config = dict(
    d_model=192,
    n_kv_head=1,
    norm_place='pre',
    positions='rope',
    bias='qkv',
    tie_embeddings=True,
    parallel_block=False,
    init_std_down=0.0,
    lr_mult_o=0.681,
    beta1=0.9,
    lr_head=0.0043,
    final_lr_fraction=0.05,
    batch_tokens=16384,
    seq_len=256,
)
MLP neurons of a small language model. Each row is named by its layer, matrix (gate and up: input weights) and neuron, and shows model dimensions 0-191. Each number is 500 + 50 x the weight over its row's rms, rounded and kept within 0 to 999. Numbers have three digits each. A neuron's up and down rows have the sign that makes its largest values positive.
Before each neuron's rows, "fires on" lists the tokens most often at its 100 highest values on Wikipedia text that the model never trained on.

fires on: " ===", "d", "-d", "ist", "s===", "erb"
L5.gate217:494549526599558521509491422498499462539539419514588544577525494448461608413518578514456503497552530448455467524427553511417522534585391435407595476404561545551481482479498471582539585514410471507470481575482561504567445456454457498431597486599599571549555440509489558449548496539523497518525518466412483489414571500535551477523493469444474491476455540516573450493497473538500564486483424526469480515496491535543500444559501433531437498536480444553584442567471442532543458541495502383583544561496523394490486567536449526462499441487503531471544452463451518375413511517470483449
L5.up217:504601516463459421398543403392461552571336518534527501531525535447569522520374449450544547506488542466457504413532552576433557479500493481442507462420425531517475471473565503547590444519506471521553510479495609465501547486512527476509591523523535544476517489432443570542443428575464518433578512466470514508516577503498517451479549464459503528462388538517437466466513517470553481452522520548503513500492541509540579410517463546401510458547500501475532499456475525476470439548635428453530470483567514503495519501452516473497582585523555391444538486480565412629406478502480488486

fires on: " J", "- J", "\n", " | J"
L5.gate185:521480537465540540558518554536475591497544551460443415543505488462455439572600444517439432500513525594471463484489447452429416499526519467553517523564472512462534477414443513577470512526581404543527560496434461510511537476453539542523513562487536542488483471452484481480526571459591537464503525624529537522584530510525491485562500511542519475584513477490514526553459551488525482494489575501398439404492426624484476494444528500488563435475494577509437522579482545588521473517484439552482492489382456431648526457433596535442584410549529523501525558468424414486431499478406399522
L5.up185:533453496469567464489557481381556497517367548532484330524516387506454486501483572600523456469478436539483462540506445514564461530528472453455421508455539521445563424469430524575523631602479458465535452417542592479543470539556426514518500567491543487471511526459425531536522581516529498464483431525518502463563539480575543382442489517529517482575489544547516523573585517470519563523545518497588516510499489564513535432385529552447543495487492585467490520525516531512460477438497431537523515412551453443494411463520514618478487495573411469530518474465468485459539446533571525550

fires on: " station", " | G", " son", " name", " season"
L5.gate69:518499506536509472377482492438486426487482491489408474529491522476604436455585511477492510450437484526485468487450510500497558529562513479488514525497630603547366462378507529449540504566510469519380553478480487530439433587473514484485533508493439578530472549466498447537484493527509540569474545464424462460485504525553544558507479413564618481502525406491556487518504491484609486495575587454521564547519522472497605515548454519567526459509484508439378413543469530474511454494555562413524494506454542546564465416478447441589530536503497506558541476446360549531497525406549416473
L5.up69:441532401546464388551494416465520415543471537525447510445480566540502610479529446545570475434497523485482546452461483488540521484469586511521489586449494468436472477505471443568508510574538514492519543514517552436518519535520515568474540517477452575611421526490455495457497491407522527538403559596543572474525479475404467478464557505503568425475505455428528516474589418411537466420496512564551497458450501518490498493572485473589495491462514577586426402455474491573529483473520364473522543528601542451503424539559506439546388516503531437465533466525451546529621512441453583514

fires on: " re", " met", "=", " son", "iff", " husband"
L4.gate135:384487490581524470486562593564493415529486506563501531510406421408450536462456513510517507463537600565377438569457512481475546500505496543530499493464522471462444441493539502503513576562481469354544513509425531503513453582452493473491443493518569440522524471457448594570575531453535574546540522554586463429603501566418440454481551536472529509447465488498501497496539417468491459557482549448507501545565441460387459561506452493456614476539461449501571498445528457541495474436492478408528543506459511490565494469539491541476534473549503383536532557518454660491548415524476511488
L4.up135:507453480429489482467469480487562448563501546560542560438449520528587515447458652482485551481385567529479508512466489497538478602490553462495429499511537410608457452476533478505553504458459567535504443514504485456398547505505497543493516581537458490455511548459529480572471437450486468610484508571461400473509549516488511538514466479523519405490463468528448533486556516554418421487374595564502470448485538489432467536444536499502484501542479470404481462508519475568474504567513528395492464505502505406520462572511507610526488452603391600565564444523454435594512390513526518579

fires on: " Le", " le", "av", " der", "Le"
L4.gate16:459489444511516508502458477545563470585576537398584538443407507510423496505508484527507537492454479607551568529546524468533489461514526468528579494514510474518400574446519541453486473512524519544447476468484501533548534530466496508539452545429528518483484498464508398421485523550527511451550533479482475414420394509516440468478446553554446463446434557479555428557393505509592491539481567550528548435454522467502441546531538454494376510500580503420542459491532450495518503430557493495581461539555504421500560512344517549595553474555420491547457560528455663574560445459515558418
L4.up16:509410501530557566523438522487543550559457487558519465517415517496435523554523464464497535586514445514357465489431448434532565517460492475559428553522485531494444515441480497539453551551446524600562528532448573442564558431469395445549474488511473547458528442415556482579457475476495496525562539612577566562494490504498450512520427574455493394480490450519572466496452522500559469528483465564462537477446506392552446457506473427502445492538498406470569471496447539505496465552525624486558498515424470512504543590375488455524547545559558566504530482462433459592594544530428551457

fires on: "w", " adv", "erv", " Adv"
L4.gate177:495588429460367495436504523426508501521486481502479527439459526520496609472394553502511577380550572425565506446509440526504470498433485523532540472552448462511589562580526597405534558508494459454436496445459456425496527507523543482511579474547586579432495455527509540506486633535446505522543509555462539523478573437494502338378548483492531413577488626498535490453452478485531552531475438560492474518423486516539513461551485488441541476511488497503572527534384473481439480464571414453519466504523509501560547504546496534493489501537393493501566470583468470513492454474537491568
L4.up177:532538551490455449587532500489467458464498467542468443446524495457471499525442582510535516540530604558494479498548491523511506490531601480511529440451436584477527550477479450470469463505491457491392577548553381530483596491465534473557503539437514454490478492483512491437550507523470483552389474503464560490499485464586505464530495464459556497492524601446538461495451470441535492506382519524561486528479599560518462542485473435538513605545527396410418449570585471509520468512467559520658593408476419459454496480608539433536414551510477455393540490425452406515521603493512555490

fires on: "est", "c", "eb", " medal –", "at", "anc"
L4.gate31:484491482461489420589560517438494511452607478548480489506382476467466471553476536490518452490421555532518559518543434455488459522498522472561456556493523602521491623483483568584461510536513498521542482484498572534541404538419492397425482494496576495482531534511496430467455422494498521483612525493493470492483503545542551491549493492422469448525435468430549562533542576487425516522424484442550498563599567480534391438488521556622510588500544498497488490473470522520472483522545499431429479539433421503574517387471460532554433353497468470526518462584570560611469497474412434532
L4.up31:454573488448512466515477483473542485474540498536501486560559520544445560489413419536507476499552540471455460480528402546575546445482447530478574512418610538548542454527480452557557471429508461514421515561514507502470511535500480551487536457490431448543615606506435567432520523518505514519482407461493559454506479488499527487567479430540414600469525482563470493585517511498564507506544443428554568553444517420418460501493469495609608421398523497558544413361444465562526528462507569564515487495483583502467479501530441524581490353504456555537549520480556538537435539456517435426

fires on: " re", " rel", "he", " com", " re-"
L4.gate197:490474511580462553501480519454527452432426431458419496503545498475425520518489618504625565531545452510371524495487600541416497486519560543410498538539515537582533466524474450493428548447450479439488553460429502501468462577552507484485453547524452488597528469475526525497452577557515425539558480474567376507438403511493521625543560476429486534473498559491427483518396444533532431561471603491549507551472495583377478466519504496511576454502465422459549451534410495455538566486510496436554527405511554484545529467557440490498524518518488491521481458481521465401587503494595530508
L4.up197:473521447465494430439548611555475536468476416465527463474477419487577596434497451467505419492480502472443404525512448465450499511466485512467508493607602557455446547432482493529487423498548553539426497452570591356608488502546482501522455488562576578505576474499572507475474439435481536497514552494525516484561475492499622471441536500523443514623490515458592543553438536508614471500423500476574482457429504485370495492504469513432566504503424505509487587426467475506517555475530447487521521395522447462446523520543483463546534481530480434512533578498521563626549483505531509450

fires on: "or", "ou", " mer", "on", " Fran"
L5.gate167:503484588500506504488567427533476516498540502532465543618551576557454482543492534532507491456459474556430514538513517549470417476425605550506377572451461411541568444635511528525456457477501533475553387558494527544412466556531488503541556415484446511556494556433517526520459526536430450453493454504492482495576514448472585458500501504422554425501455584521511483436505548463431368455441496553500558512437456598519563506463466609532528544488445490436464449399443507494603437490526562449460575470461523447588502459486471471569458473538494508522501512464500512453550546506629438509
L5.up167:565534443583470483523508548516487571466615516489446486587392575537470405474525528442497483416611453432672376479581501547497488502487416546505425516562515495522517471467553499570454447529546496539606487555471555451527530522448498491397480552589566452460509516503498545528458519505553481498457448563443496587616400502519517554532505458499505444403531518476476504444471520556559450569572487447426550556413510493563481443534537530460546481439413480471461558512553460461524554530474550461496537384452503483526446587481518509565441484491441501482535487532496462449509479462504477565

fires on: " sim", "re", " con", " fac", "gr"
L5.gate76:501544488539605432460477550442540454491493490611487555519528442520470501464524530522524493496419428498518507500485382506518413475530564512453504491529452529540426435558497520584480533443523558482534442381494583496492536420509531533470437477529446663523556545365524544474493627563488488512468455454599505511449473459472515543517488545551470551423573463472503521440473496528495449598561540532526570560465517539464526519555492530436428497520535563440498578548430527469504422452462453512536501471450567404462559549593521479428465509534394520453447545506643463461496450465465515563
L5.up76:425555463460496510499386576486450506609489570576587526568508452445541506489522466535473558427449512423507466481565455471573416473477439513413483522568566512476448467528524473463468543561510588445497523520436520515493494453493459497428544474499512535506421478466488497540576544455477509577558449412567515550450409483430566501570407553590587540528583502478475516404490526447540431524504474414519596498505522511588463571599468527479476534597487468506454404526550516461544493489530459479490497369428492556495567557500529475415495516478444562502487510468532572546522590527426503614

fires on: " im", " eng", "g", "m", " Im", "ant"
L5.gate175:521556500546528467464432510505518417524509387508552566492541452492489491471475542481536637568468512539420506505531596584457475390523458491524488526403470522536498510544505555496481542527489526519438574557514556538479579552467427545452489575454398516507579483527620500543505489530484490458508436454549397468482487494426474462475437527453427413587496521583521426502541543484571483558540466526484471505521500427601383478509518464548553491491516475431480466417441493411487468472448523400453588583517569417531384470455568557488558489502449490565509492516624448531451508489483486576
L5.up175:421669610551515485532489517486478444610547449447541517566427508624478546469450503473505525528562421564454559465434522545480505431466580475563486506500594490482606540450466522495508613516531501494444547545417546510462521514461543513511455468460496486495449485526495491557501473542426507487481474455501511532563438526517513442448520528454448459482474544543460516578471448464420556560530541454580467489580383519599519485607438480538508493455511489481394496442409516536526523441500501466397493502487483442507470494518426562450586510487536456448585447493659439571454470489495535474

fires on: " following", ".", " During", "A", " it", " pre"
L5.gate58:587514553539426499511468497513506528533544464547575503507485506548460506521398517562367501558441491529551492527528489474468453404534430499529394450548588601556413484593449513431567480507510524481479476511526500391535398548459533522482487584609470456479495534484481533484524505463409536470498359514543437439587502444493521481528553589490538468480426475451347500521518534563509469449455520625482568487459550482472472521454493577546470540535541470405417503476553555550490446543509554468459469548417547458566574541526520513571555434497571498463460423462484533482498433501506521446
L5.up58:509511525421499540438486439457497426530472533467484491614549404529530517577525479599552482503482520495525477456447473476465575446457428511470540431529439478525525567477524555529489482546483433473447566494495423558464431631443569548527483495497535524480432472490510414501506527555459508523451504470443488486468540436437414507542512474417562549438513468407581440487534515524576466516521474530395483523483506604472561524475507526518508382497434533496594555583396450457505502521468540499433331586512447589464510534510580437492411488566476492554489511639431476534501536475529560453

fires on: " British", "ican", "US", "ern", "ous", " Indian"
L4.gate89:492489469600517521519485470463495461460479484558455489555514415581478586533511509525492509524481415569416516491522449481477526428556496468509423506578509513522497482613503443535558536444473463524529542487456473429496532464474481476486501502532479483573482429478543576460542523531506584523556340418626510438517432474524602449486428603447436553495482436510574469490507439545500489493490528500492552494527482476542540505504516406415439567623486528479560393462429571440516415436466521470565490459517534699460460427533487445569537545508490501477529515516566613450436526504517499488
L4.up89:514521492521463543510575417500474480476519425395509504501420491479514489545480500498579536487528484441483444437476478502552522479507482477520529437602483510545454486515486543508512571570428558536534456445552447497489459487489472555505466413475560549463401521453580630545471521472559414632449442523520497413503489510526526479488438452451556513453504504601436447433502578544472559507497496573455609421499593488485488504620516407505516477581499568499543533524539528464459529585593453511508435409517552619488502436488437515576619604496422482544450555464523557472525501506427417488

fires on: "- ", " Grand", " under", "-", "iro", "ate"
L4.gate112:522552457483499489434545406570537573498474500525470476490486501480468501581552612457471418436578530553493549525477428516509507552559447500475453495525570408531418537502581525522508471495474433476488583447425397451473468501539517372462570553480420575447511458518505515481590509566474468479491411523482518505446470408539515486598515600614449484516388567482553476575570548601462555471543481549477550533445468440407539578531576519466518516499464541577510485528420545437455600468497460475497518510504488494436521409484485406567446444501469480574485425453445450431463516537479500498
L4.up112:618523475615401509478449411437497485506549546530482497464555489560507543481601471436466550500586590531517485506520470448548422467533535520491488555449514521417472495535464492475386478505473557587399544530512506473490542441495451559449422460445488482459459422515457514511524460576528467574445465430514576527456659503554429543528501429510436451415399496499554502389473454488488533517562531449477514510442583498455584524478512523517492454557477433494560529480383550576590517590600528427437606449483474487523547519531526543463486515540493551562491508491522513433559528538509472516

fires on: " out", " o", " years", " up", "-year"
L4.gate78:534510466546485464474510454595482491521575450578466574491462464444549500485424447474473527499414586500520532591466518407444475545571394473503454489493531484506552495568511534532523513584429460483558485530531495507411508544469539490511439546519400505557402546448593514457575476568495513484516480488468477383565526579595550449439472560485443465544554544539489460542467559465465494530501464473357512452463515476460442530519550499553482503516409470463618530458459430475578522487545414545513518442420581482565451509541574549596523601477434521558479531547495485431491498503595373496
L4.up78:481517475598583570559452556478421458404515432487563534564436556495558437442575470465469480515505556441547583528435465494486480498534402568491454464470454550518434554531511483473513457486495472461425461642391581529536500500485487459553531519528427487471481496586434443575450456540511575442530543502573511436528506449426532560527550446607473473526490611421555549433486410483495529518565442494498468492528492539548419493692565516482541456472554533529441497506540464523473484425461447555533547507554440473436551457464579502425515470475481486519578511511527488482447487411493462494

fires on: "uk", "z", "iv", "et", "au"
L4.gate226:544554525556429503485538535487435548421530513518464450525503516507491550535448561488516555495461510461539412468479533478414514539479394403511470529490490539587544568492579504532595511464509488469460411465471491542447497490474537526597485476469479442489419533567512447420451528557526434465552590525494478519597381423584477479464529561530508492449529462527439511553540513529431516552559587380549522440462549540564475495593515530509569593511547507456434478546503428505499477428487552486587495506525568467361337438468513468486555476482595442399467498550469517513432515480494462575
L4.up226:503427531521480473481531526469498585476470408503541428541521523597560571466560452499590516381474529489490450454486431535426455528555598547536457589543471468559468508483560542518525510405498512410478508486436469604515466527594489523550441499392405470465453501522559561407554528557484454412561551508476551539563408533508489581395529505415494526521520539538507497504560491425440564416543481503577548423443475494449517481538455592529506568475463489480370556541553497470512518435557442469518525554494569476561459495476530439446475417496524565525460543427483507579434560518530500447

fires on: " in", ")", ",", ":"
L4.gate218:506517575468476475428530519470476461539535532581410441611485511459538472473443482508449516505599410526606477460468464433484553525435487544510504572528538525578507537467479477527450515508506386511547436502519573524540512467530534515519451491573513625498484466479498419389517534481466518483439533491580432514526511555539509497564575621439553593489568524515578438466405471464441555500450569476456414466510427485408492428542459461486413569473566496614500484460505474540503559430481553454550564521447510486439488544444496392501491426623496491585481558432507478476503533459448568449
L4.up218:487446447533483476523462448571493460600557448559576569447461513510520532447457431578458460532460529457536450546515477499536508469482462479542581579503537540550569470422480541453420519409478436536451455586479543503543485473538518503407493435523571514449431534559580515481566535534538485500458386514554469500516544516591553451642495481467515468451476516453491515528491509422459505430511496554426397540532486553464484493528419493481546557550413387501512492512548490457463429512481510487537532543585486418443495547476459558559487484584415540547571510466441481492590587632493369436